From a checkpoint of a small transformer trained on Wikipedia.
Size: width 192, 6 heads of 32, vocabulary 8192.
Architecture: RMSNorm before each block, no biases in attention or MLP, untied embeddings.
MLP neurons of a small language model. Each row is named by its layer, matrix (gate and up: input weights) and neuron, and shows model dimensions 96-191. Each number is 128 + 24 x the weight over its row's rms, rounded and kept within 0 to 255. Numbers have three digits each. A neuron's up and down rows have the sign that makes its largest values positive.
A block is one neuron, or neurons of one layer that tend to fire together. After each block is what it responds to, as a language model described it from the Wikipedia text at the highest values.

L8.gate537:107143140124108163138139143126150097148106144125112138094123129130105158125143149140090144111076158174096122098112138108106162125142139137125133115109107148124129073144132127169091152116099120123137147111142092114136144127130139170134097154152163057153120150140144152122083124117118153078
L8.up537:144143112133131118081114106149082136092115162135160129134131145121114151081107092159069146125128142116110142157096127137169171133138097104148161099135158108114166149134115115114139145081105155131177106122107151145131106144126112131140077130118170133135155151145136131144097155115142143128
L8.gate666:112121097113138125146094108106137107122166149092142108132130113143097126138097159147133149110163135118139154119129136137126119138130108134137080114126086165095140113132119110110143103143103133124137161167097108095125121120140122129125109133145110104109138096130135152153090141127148079108
L8.up666:091138148110133132143139104150160155119123180167085180171084113118138169159153123113087150092125142140105151111074124130150215121132122174132116114111140092148156114123121173150121095116167128122128154122152166118128102134112122184125110122126134111097143118076088133149068115155149126128
Responds to: Final pieces of verbs and connectives that open a following phrase or clause, such as marking, enabling, requiring, pushed, whilst, while, known as.

L16.gate316:156076136110151141071136200128145157169150090121150129156113124092131097123124111141142089146125111100141174162123165127163132083116114147142103190091140137115163141121096113086108122139098115122152126119144062160100129148137144167131145162113113139109151128121144167123133125086089131109
L16.up316:149113125164122135112142144111139135103142126165156146146129115105096104131128071130166144097131105137122124173102118132120140114152152116149095124121130127140130135130146111145117132126161076166132156119157159142132073187078169138122157130159101140120139121116094144165113061110061096129
L16.gate781:132124141140123132107137097094118128123105129112095080118140117119181150098125111154143120123117111128174181171133174157130180075127156120151170085163130132163140140129139108140137138120159173120128166097122131118096151112109171136090116144147102113125134136086128157136123121085126142101
L16.up781:142108097109126168146121162141135145102159133108168150116105172157113121123140140157150109126105116136125159139111148141141079138098078123136134118075081121107122127131080137106109087135147151143159142121119075114140128156091166141135073164120099129111131162132099156151084126128137119087
L16.gate840:088154085101158123120150130111090144130128141154122149114098128147111104147142130109149130083130142094128143130151153127143150142110088128116111127131123138196131132088177148179114163133117120124178130113125139130141133204151118189124138146186146143110104125130126126137120175081146095113
L16.up840:143159146131134137129114127099137103141127104133141100149144154097144130146139128117117140132170110095129129148144119166062137159094170104138154102132103130164135126144105121108135147048123119132168172150132118113140189129110140178135101119144115108104107188120123139165103141109110150085
L16.gate886:135127127147092151119143103122160117132097130118129153095127148122141137147118119168153122100129120167112145106091137145157150131113145169103129135140128147130107158105123108152111146161127151098115108148121133169137056130089158086170125133114085071123126175153142147142117075055139154113
L16.up886:097112143101076114084128148112145094111191131156120082156139160150128130128142135162119117137126114126134129110153154110097166064126138118176110110155147167081144141129150102136114147123116138128151125135101099156116117093123084104141171131123158105109105110135122127104165130114141117139
Responds to: Word-internal pieces of long words whose ending is predictable, such as econ-omi-st, Acade-mi-c, pyr-ami-dal, and the comma after the state in US place ledes ("Young County, Texas, United States").

L16.gate173:109156137132131112121129125110143115111152121116137111094135149088158141123126135097101156119108147131139130132166146151082208115128143113154125124175110152130154156094114120147178139146123131178161140136101169120116103143125100117133132131097185109117118074124129088173089174107132113103
L16.up173:153090133132145111112141137111197081157113161109140074146147085167137119110128138111085146135089146156102117144150176175066125135120112125149113154096168124136144163133133127137158116132146116148109082108116150121117137118096151148105147132112105129170141102106138098150150139138142156119
L16.gate197:118142168160125102149161130100154147135094140101096154156137139105135067146113173130140123067133098144102170134161115157144114163145124117125103127157155107127104149136082139118190094139089174122151126116116145112123112135126135119159135152108160144144141113125109136128122112120103135143
L16.up197:134166140108119115146185141131161116110124073098122119115145113137136164147110127109143174110120133121158163137138128200152097121076082137118135106166150092122156176141138176116154149158101149132120103108112108098143087131148126146157131119121120115116121120119105168131146140110125118081
L16.gate279:163120148168149110153125125094156141122145151126105176161144137163113075143141132167124164182144113098140144114133151162103106132136117157123139115129127110133111139140108112167162081157118094145096128129122101155150144108122140163208095182140137174141133093104181120143122143147109173123
L16.up279:136130122146114135113122103137186162137113145106092142103116106147130164137131133151131116090113068127091144107128120142124149143150128162098127136141172103118082141146132168147130088067155122133156150122122117168100122110116138146130136110121118172113174103116115123146145132172111131148
L16.gate591:147159131107205159108133126061128127150116153101110130144140116140159127119093112137155146104127108084139106092157155170145181117132111119152152092137089161109148181117101121159158116120116120101124160123127125165142128165143181107126150134101126109132133110137130083129137142153169122136
L16.up591:101122123154142120103105137139160130118108121140115107099154168100149153124162119132113160168173141178098127115158154159140154111163154163088102144126109131155128142143136177148108135106138104087093125128142125107121164104071145139150138125086129152135121136164135158135118163176150114121
Responds to: Verbs reporting what someone says or claims, often split word endings before a that-clause in reviews and scholarly summaries, such as argues, stating, commented, said; weaker on periods and table numbers.

L12.gate235:154151120139171137117113147089190126167110159149135100132097102103122136139120118131170122135130106141122138127112118127132129129142090151119167128145131122104109141077192148142122125079158096148137143093126102091152140121124097135139149103131093136135172123150149166074130118139082140131
L12.up235:152114135141106117179104103111127155153122159154133120118067135112143163131143115107154122131136142140127131159161115144132173152163147149133141090148091133129148125098129162125157089160136136128158128156136118106125135114121107162156151135094155154086146127149130094107151130107147163129
L12.gate252:114130112152130128155124089140143115130151174122107151108163104100100068121102110125174104114109144093113154126118144108136173122098148092113109131123117112153107105123101125162139119154083126114095107102142141122167093125120118133145130151121127162154127106170143178105150148098093143076
L12.up252:130119134119125108182149129138153109108132153122145138121110105157113148158109147096133138127109121177122085101151113108081147116121167126151126125102140113149160165087085097125118138148124135109130150116157100139127147142125142085091136121125147103098139105122128126137119126145119131136
L12.gate307:152151097111119163163158108091168159146154137149156130124179097117154123126098137125159091126135134143115124097163148124101108120124130092125115129103102133116143167103119115126142094141120122157093155113107134153126109141144145148175115110128115101146172138130113154114133109102126108074
L12.up307:121115137126137153144111123113144140149117158142167168092142163115137139113112160111168094170131122163140119116133169154145110114126153141073139105109114119150085138101156093150115104151083124103130153135151121156140115125135138101123152153088170149167149135101115109129125160120139126156
L12.gate377:108082119095149115122116162162150119089155131145107141126131115091143120139106105155109141131147092105127109126126139132131099121084141147151138127108113146139142138098140120201139119152106124122139151109080141181156126108111115132169151167085132136151154145182135121097116132159137086133
L12.up377:137148100097197134133096139088170162103161111145110124077158098072113175144106124106131125089124120099128143123138091139125121156136112087098095122118105151148104134126076164137124141110086124168109174120154169121082148152150092160145138128137139123137116111158133144120131140102141141130
L12.gate537:103072115192090091114145115155141127127127137107140149113141092083141170112100132101146168149127075093142148130134138120132154096118146160068131146158118103140109152103144125171111121110129132110140145121139096142120153117113098153147090095141152129153109096139118148105120130113110121093
L12.up537:106150131139102155147143097118168098170123141103113162119121131096131111146142119175174125140160102174113082170122145132170077140104166153099145117128142151156133112108112100119127138109092149112127143099167087137128127131095083116107136140116147157128133080117121155144141177095111159154
L12.gate614:100179109139137148127137143099158101160092148108099123100140105092060127143144092124145138127155159141107097142148134132112134131134156119112126121105130161130165149122147168161117150090113144147081150109115096141110131145124119129118124127108130128110191136114152145125122122147100115153
L12.up614:121108139130138129150123109108194138134110126084099101117135101159104140108102130116112127117165142144118104116153126136112097125150158097107118161130098140113156068148112139148140120113130102131164109120093162124109134162118136140074131085076164136095111161137098130126149117118171078121
L12.gate806:180115158144124147136130090075199137116099110111097173135120124084125093106103118121112127108141148112120154123110116191123185128105100136117131125165102136139146076126161099146138165145130122130144127082133121141157129134120127122118157082174147141163133107158141149169149129101143109161
L12.up806:125145151107146116145092138094160104125150163160088115157152114153133119137124128132121137063117163137135119143113117082127101136123153109107166152106133149132138147110112130112115180089116079098173095099150114162139101103116124183119170089150139127154119137112110124184125140126154119140
L12.gate818:149097111130120124123119176122142129130091164113150110084144110115091126138140114135148133127172108117120138077099129182143109133154101088070115158157086182125088078143117126144148118129153109130136131071142112099129124113111110118120146161154073108127144118113130154121113138067155150120
L12.up818:137113131126095105160137120064120098145164162165078131083157110117144156119105120155091157152107130149110106140120132155142126156155143132117134146183145125128084105139125126157130151122138087168130130113173148112162108147116114142134142128119159145139128171135185141136169118107132102139
Responds to: Inner pieces of words split oddly by the tokenizer, such as rou in through and breakthrough, plus apostrophes inside contractions like wouldn't.

L12.gate551:132136119132185112152159131085145117140141142116069122150163172131111121110121143122127134128154105116147137117100157134167187142128107137127149095119165148186106147117115147136196133121127149118165127143140074161126170114121138092135109143123094142115110071121119155143126108115145103103
L12.up551:112138150106123087131112118163164093172178150132151140134162125130139168073123104138120119114108121125133067127139108169154156126132103123125141115152151092109114162168130076135124140113166137102094128131153122115118149133115125113124145135133108097168132080154120154139124122134137114186
L12.gate559:114111136130152112141142140156186093106103122106124190120170080144154111130111142076096143130133090120135190140109148138117149080113110131117093139140119117156160123086150114161126123157131111161147157136088114152178112096103137126114159186126151081109139074149169151134090139139142146110
L12.up559:125124089113171097164092129108137115166121110135155082159119121148130135141161086138086143094114150082148100119148128099102132157136177107104108154129189161151185107163110159154091088103164114125113140147093125151095152124137099131117169097149092159129091114141151154145156129131128161179
L12.gate597:136171164137138113111111129096128122153162141136100147139101145129112132135107128122124122139119113084187125126151120122140151141128140110108094105107106133126089132114170144146140067144182128154132145137180134105144113060124118149095086152132114120135154107154099145162141129141108113091
L12.up597:126079147109142120136112168149145092184102087115153169157146126140121129144139151135127107121116100065126135122163115136146152139117125127108115110117145125149126130108148142155134127200112128136105103133175124095141154094117133140112151122139144115119109142120174115124120124109107115116
L12.gate619:112131120155118106136108132102143116170119134113126198159112102149115165091149117139128150152147104118104118101130145151092152128110110149148130130173094122154131132092144092101206133142106117170153178138109119098140146094166125153179144106145108154125149139150132138118090129146133094101
L12.up619:097133147112134097117147095098149118119080136113083156128132114159149131118161134150125119162130137129122105131140115100102146131128142101118127094147100126130124144144098121143106174150121135123083094158113121100133136119100137125153110100122157136149106123112168134147107157129108102128
L12.gate699:131141184146102112144149108141151143161134146100101155109123116119097126205111147111109107149149097155115166104115135147097163101098128111120153132142127142158103130101105170170132139149139168142165188126064111158136118153125122110132158146149148127098070141122126145105075154101132125115
L12.up699:113115133115139113122119098143163134147116136116139145102102111147133153157149154164114090137167133078138103137103149122123111138203123120114104122104151082115172141106175113115109086120099126159146164125128099126165150085086113144126157150112131107107124077144093139160099159116114120124
L12.gate701:090126113126155115140157120112122172145114103143175092137127085138098120115131119121151145135150140154122142122141142141094126152105150138118073117148150129139117114110116123200150118130123167124156141132127130117138137141163131115141078105160132101109100135087140152149120147077138111133
L12.up701:108125145157140132143150101106143135105144129132162125136147143144102145116136143141079110128161111113113107136113128086114149118121128137123095103111153116122149121116154122127090156157109152107137165156147113057128106120112117132141117122134156117156097145144196098114113147137091109175
L12.gate897:148113151148127128119137131093150161132101141089127138146154104131133127144112133091107155146123091117115113149094132155097139104106119141105133152168134138123118093091138165154118143165131126118150144160159109131154194131177097123120154173171112112081149083144138115136139113126144121124
L12.up897:128140125101145150150141097159149138129159195129112111170122124116104162086124104088165137126124193126125168147119126159150127134155143132158091131114139102114103125131131187155138160104110176150139108155131127101133110096144110147127117124144127116132178131130146174138118177116101127147
L12.gate913:136115124107136147105111118090133139141135148106143110163093120140112107111106105145098139128143146163150191115138152157112151114132090177144103147113114113102119145128165154184139132126168115124139126116101142115180131130120083113073146118130089145150138095072127137135144139126098092107
L12.up913:108129161145111140190126122111162129148093145083097162107135152107157145127134144103125163095080099097124155092113104153088111132174081114115093148124140136150134138104120148118144125114113137165096113158117112134146117120104119138164141142164128114116106093131147112115124173162091122097
Responds to: Complementizer "that" after reporting verbs like arguing, stating, concluded; also clause-linking as, while, where, whom, so that.

L8.gate547:109100111117132145098116195090151115117127157104153139143091148126121129094136154134139119147132089119112168150158157143123168139129110153073112170154097109140142131145100124146126134137121095121175133149117155131133144187135103123169160137113133155116166134118097117137132088096151148132
L8.up547:103166092146075161125114138184106120104147144168110109139143143130176135113178131096114118155108114096155158130115139130113122128134133122163102142127172126107135137145166137150138163120157110106140156133082157107075121135115153117110138114148085117086102181096112166141129131120162141120
L8.gate899:110140097135117145125134154139158120091121142146079160099087184165105120100154125095098135164099136150147171109085151137131148117156088119155119163133094111148145138115134123158093107102136131094129083172119144148101117106111132123111160118148126142073131090121120132163129148109093126102
L8.up899:174144117112145115115119113133116178116141141116154140126128137120096131102122182138093125194115111108127140119158114122109144190164129110096120117150129163121159126153140146115148151149146122143158185111119141096123138118101138150147143131148158113121078109129121110137133154082167120150
Responds to: Tokens inside or completing place and institution names, mostly "of" in "University of", plus "in" before a location and final pieces of place names (Ecuado-r, Kalimant-an, Netherlands).

L8.gate526:136082123105116146114164126125147075154157144159108159114139117169153133163114141131122142093152156102125127107138147140086103128126137079102118150140115094155115129130143117123132166119143117131168125151121081112142105124107154124095161098136117115142111110109112144103109121142130101126
L8.up526:138129143146125128177129133129204160148154148111121128158136106125113140188154130145118148125141157126113129153096158147162078097124165080159128134151127090116157154155144164100084142104119142114149130132130158131158127135100128103141133146136155122131120145121132146102118161148116081143
L8.gate809:164114165153103120165155134149136141140084097152087104164142126134116145152158119141139142134144138161122127118155147141124121165157140069123114123101111138130149162129144106118128148136141166138108127163129113148130117132156127148126147142124118162135107134123109139115179112121161086087
L8.up809:121095114116118151125150091111136115126136115098136099169141091138091136148165139123124127099186136104162119138130133157176117125127118133143115109137124095107083155153141147135104154126110128139129065142170142140084113139143108089119094054135136098110128128160124160156121166177151108167
Responds to: Relative pronouns right after a noun, such as that, which, who ("the teams that", "a defender who"), plus some complementizer "that" and scattered word-piece fragments.

L16.gate13:101157134128138139149131124098124131086161108159110117104096132135133162101122100125152133129154164100114127089113160165118126135087118138104126166108076103138155076137139124118118159164142084145157119088123088179122110073121125145129135118140126131092148117104196136143121106134143122150
L16.up13:116137132158127134121133120151124180106170089129120065087145145135123101126111118074168093143162140130135150143124150152148148171137140136093143138094118089157144125096161157113106128141144087121105139122150108131093120114155099115132092098156085137076112193130125108173128131117094103110
L16.gate36:135097118131180149146146123141165140140116125098104132083099099169134127190104101111118139139157138143134117148093148155155147166132121174145138198102101101141116083091129137087130137113089122111157112152127087129150166169110144092073111134175161135095073164142176164139151123091132127117
L16.up36:117119189063117137121132101126172129114122128131140099110140133100104093140123116096115161101116155125129121123134138142158144136143139142166108144104108117117144104094128080129184146141132119130111058089112094133150131095062129129122119121159110063120134107138150143091162117134077101156
L16.gate542:136146117099175147148088159105119159161152116093114166129143089127113169118117152159181145145166126104196119124138148128124124148124122151109138158117100139146125103115130110131144108167123130132148110104146137116117147161134113176155113186172138149106111126149133185092143100132133123125
L16.up542:134154099161148134163145154117109151128118110108128151159150136104147141108085159145133084162091161150131093087148143132095127134111091129142095079125111167143121096152090126091157120119164122137137135106148117192100111097150169143091096130145131115107090122136092098072121119145117134129
L16.gate750:138120162118128139125187113114141118100134093087107157100146090146132120104122089160141125093137103136120118116130148164091134105096164189126147183088151133148128134146095136131136131135073130156168147154173088124102179086092133127132114141161145102157127143116161136075104134140097121130
L16.up750:155160160135146088130151104083135141088102099091080138109157150124114079105084113146158131148171110125132137136116133153143166132143177145138122121143151111112122169156124126131149190129140132109147132107092102141159131149132160149106061115149135147185096144125180116148103127124154158152
Responds to: The apostrophe right after a name or noun, beginning a possessive or contraction, as in band's, Presley's, There's; also scattered table separators.

L12.gate70:110133151124099133127141101128123096145143173086145121083122140149128101152107130145106142118107150117093158106129121191138223132167127144142138122145146084148130113131144122148164183120141129127154110150147123152138199144138124149126140126149145114120115118064104161144149106115162108151
L12.up70:105150164124129098119126106153136122118168124145143125067134135143151162128148130132122139159098117127150148124194160130133159126124127095117097109113094139166116117122096105156123084164167106121158091096144119116128109169108089100131135122082187155153154116124104098129109117121157131113
L12.gate150:125100139126138144147161113150130142145140111106120136111123141148151145111136120129128106151145137132143161121127129138077175117109150117127099144139129140162131099134135132158102124133173087116131112137081069149124163116136147134140112160158071119166134096116124130106117138144125146135
L12.up150:128098132099070115133108133124131112090128111091131104111132140125132139109100093086195124148138134143183134123137146145136132147120147107149122117151160107098078123174170082110154173122105089135138133152164141093109110117091097108151118142143161132144185184155133151141135113152155092132
L12.gate221:145127097162127085143185111135086111143084140104132074132116143117162123157109129133102125150110130091111150098126185136122166099151133132142085150120157112130154139137120165150081135141166109118176113133126059131113159155111128132153115107118130135081091132122128154128147098108131135130
L12.up221:109138116101077146154180102133169101101119126130110163145163124125106115135157078093130142163127167152083126178168121138128185104141151118103135138149117151135165143122145110127143141105090113195121112150116131124077089138124154095134161095117119164128121128122107164114142076144148130109
L12.gate260:134112137083121095150175118104145110131134125106148106106136099101094060160127142123168122150123153135114162136103147148091161100110126131126125106101144089151086143136143117152135156145105115131143146124096115139124130173116125146170115103107152123155086177118132130091100096160106121138
L12.up260:126127149103086113122137098155131125162172145118093127079158141130147107124080136165105157139094160140138175095119129117137110159104134147108080071119132103132156125169139137101146152124092120130130150124089109097126129118131101123115199160145096132137063157114149129120149080136120165139
L12.gate359:114159152162100151131141103087148133124167150083116148090144135082152120109127165126118111118117121100135155162121130159135165143140134147128119110125116103108155111114121095176157173203092144154137103171110111120072136163110164146164149107155081109130097147158123132117115117116141140138
L12.up359:099168144104116143108125132146170162140133117138127114100120110137134126103124086120101106135123157082136156144143135135138166129107128115120128153061117156144103105116133091120105141113134131140117129091155148095107134178117136124101173119121071171141107168139115149180101145148072117108
L12.gate579:142112107123153113102133146155132134125090110140135124099105163150125133115122140132132124146112121065139170113149184149115195131099075151126117143131118109129132164106132132159110153159137087131154125145131142127131130132120119116158153190144155157112106128174101142169098154097121154125
L12.up579:157108127153129117137137120111138108128137126118117137125094142143130149151161166155133113134117124097180141112105131103108119112118103150109140103087177126141201090113142098130105149159151128127138082163102109154122128110082170116105126083085166110102109085142129114131113124137144099141
L12.gate752:143134088158133119117145135162125158131146139128132126104129102129155108114120127103150140145106138100122190104090156147094161160152105130154113106114108110163160124112130175158108146183089095150138109097058107173141118103124128160159120120123086133144111101119124137143142148070132122120
L12.up752:091197130126129162091110131142091148117130136162139164132154121118104126140155150130120127134135124168145132188169130120159124124141160081167132134116140085091149132125172141130180135126078120155092135181146119134120146130110128122119110130134178124141127126146078162131165125105121097115
L12.gate812:154094112088110159120187132123153143154140110069131144081137103098168151120105151146159106112103122114161151097149159149124127138148136117118119160141141108127157159115124144127100077153117127125094116114136126134099142133105166141148180121120111147121140142142115119120112118142101148113
L12.up812:094131102154140118141184103112140069119123147131129117140124131118098113097110129166098172107116161127078177164122139157132162114125134119095148114129132141112137126130093115120110144109102146129126144132098092095141158153090141184114132109122140120178151143154119118149096126113141112131
Responds to: Function words or punctuation right before a region, country or time-period name, such as "region of", "in the", "Punjab,", "State:", "in early".

L8.gate373:090164103126087152104162120104128144134109169138143172115146090121133116130131107107092133140121126154095148134127153109154149110127158104107169148159113147130143154168153133148123151079140100136144137125176126108136126158130169109133118140093115078119160100105159145110122157100075137112
L8.up373:141112108148127116135158091143102139070107164138101121101119143134115135142145114117146158152121168105132138122166106156166118141123125069127150121160116150100123135082132192152123099150156135142115130089135117124117139103133195115103127110140134164165107121184096124173154130107136133101
L8.gate659:142172093134095119119136150120129100155099124110158110115104121135124147124111135111136081130132163098139121113105172112152129147130145141118148136145065113139167164083184142179119112114148119123161117115157080070151135139111121116169117142099073130105104129128104149130104140104114162114
L8.up659:143105109133112137106152085095130131138159072128118111088125115109107123097146085175099101171102191094103130134116099127120181128102146132120153091097145156085135137125097130118119136143096105108121107106139140139150148130125122151094102109092144148145090129143110146083150090143090102129
Responds to: The word "of" right after a quantity word starting a partitive phrase, as in one of the, some of, many of, a number of.

L12.gate46:153166092106155106121097123123158149141128114112087145112136119111119119058126122165117080123080142138122166111096124105078147171117133123109173169118119151116139090137132115162157139135094139104178118184099143136118144129116117130165097108121122110112114144111125142083136149116116123126
L12.up46:127135149126076095134163105106131116143151128114091162090144101164136140140154093152127138156135125147150158157087113116076154115148108125128132148142125140142160098137159163082148156127144136112144154134166107123118087119126118109130156152128102140125101121125126104154130125102092120123
L12.gate270:083119138159129139115136125165094132167149130120162094068124143121164134131121126137110102163131111168087137076115115083110136104147157160121139154119143157174129108103100113111130107131162153170150131115107140125164136134140132150112117137192130160112101164132129149133126119118133125125
L12.up270:123136123149161105099130108173126102110115115138195165117158105087139147092100137163110145122134174114113161172132122125125110129106139168112141121103108167123169171087086109110125093137128113129172142117103115147165160109080103138097092157109145142122140164113151108158132127172126146141
L12.gate346:106084095141134116141139088135119128123113133119096158131123134103147093145120118097120140132090103116134168141128135088094160099114124153163138129137099152119146120122159123152131075138127120136155163077098107143136125072077175107116058142126100116113146140161113122124130103110126174115
L12.up346:129128128124158133106147091155117192138123097104092134155121129139150147091138138139156130155116136144100172112130113091149110108091134149138138107130104179105137138114125148118139101126154125126135149115145139060123138086094152136147150102100168134068175144107120122109119128138097128131
L12.gate363:115123132121162124131122114162160162158158110075109113076162177139099086114118137159134101120102122150077168144129142125088109135146108104094118136113108150131165129154135133115171118179117122146152144083080136140140149106122144154121109109121151122095117124139182107113084130122136162083
L12.up363:168138138172166139171128107136109144130131147109111139113127134130152089124147109101125118105157129126133109100119111092172147108111145090162081124150145161104167128114148134114112152146136150094177097148124113164143109155101144131179167108106114122129100162155124178175089092166124092127
L12.gate476:108139102151130131108117112140118105136131144093121136085158116159121116117107155130117135101078130172110186111124136099147099115136126155132100129077116110129125131076180115107143099128061113136115167112131103128160160148090118146116120129148155129143178140138131144124102087143105090097
L12.up476:136104127118136099110127151131127142112110102148137137096137146150168141127109110181074137113134156130131160166093140099088168116117105164096142156124160150163159141128151150135118126126138110111171114101127128122177127105111144142140075108154125116082136114103063128131130111107119110133
L12.gate486:119116144156134119097140152163115114156117135125153099108081107096116108141123140118102100117186133128079126131104124139077105087110101149116154117164116110112127105121080128107100102122141083149120148145122106119117179122099124107133127086139136093142164186129168158107124106108080110103
L12.up486:068131170134150132159119123134125143123132149084122109121154097141130129127140157171142141132083121134131137128156112114114148087117149126136186122142155156151062120112141142115139137116099122155132169133133103127157178081096144175119113114122115161084130149103152141118116126147072169132
L12.gate650:133098090116141125106137141145143148177125138112104147098113146128159133154107164089093107164102125091106176092112137110123159115141101176129124134148144113136152134118104172139136080167098091159125120109114132156160131148100123110160112134128135143077115156124134128130075118092135117104
L12.up650:122128132111113089157114165140065136128203146140130112083111120147140149089125121096099142089115136161127136153122145119155101091134118139124130115168127128127158130122152112159103129120153109126126141090094142139159147107138105140114152175154130133144172197091127091130119135167103134100
L12.gate686:106093063111103125119166128138147172151082161122147146133107128117097136098125094113132153136132131144111157120111161118147154094127123152083087165117120114155164097127143157141107093126078116092164128122109129096157137095112132158138159122130115125117139109165149130142140115131150123084
L12.up686:099112131102111146129115113161132151166141175137102147171151123135126149111183144141080127130136147162087121133100123095091093125129182120107149143141128095121158118116117136154087142113137181135134103079116175108148139118146183112084144093122123130149193144089134120121123109144130085136
Responds to: Words that directly precede a new name or title, mainly "known as", "renamed (the)", "the name", "entitled", "formerly", in naming phrases.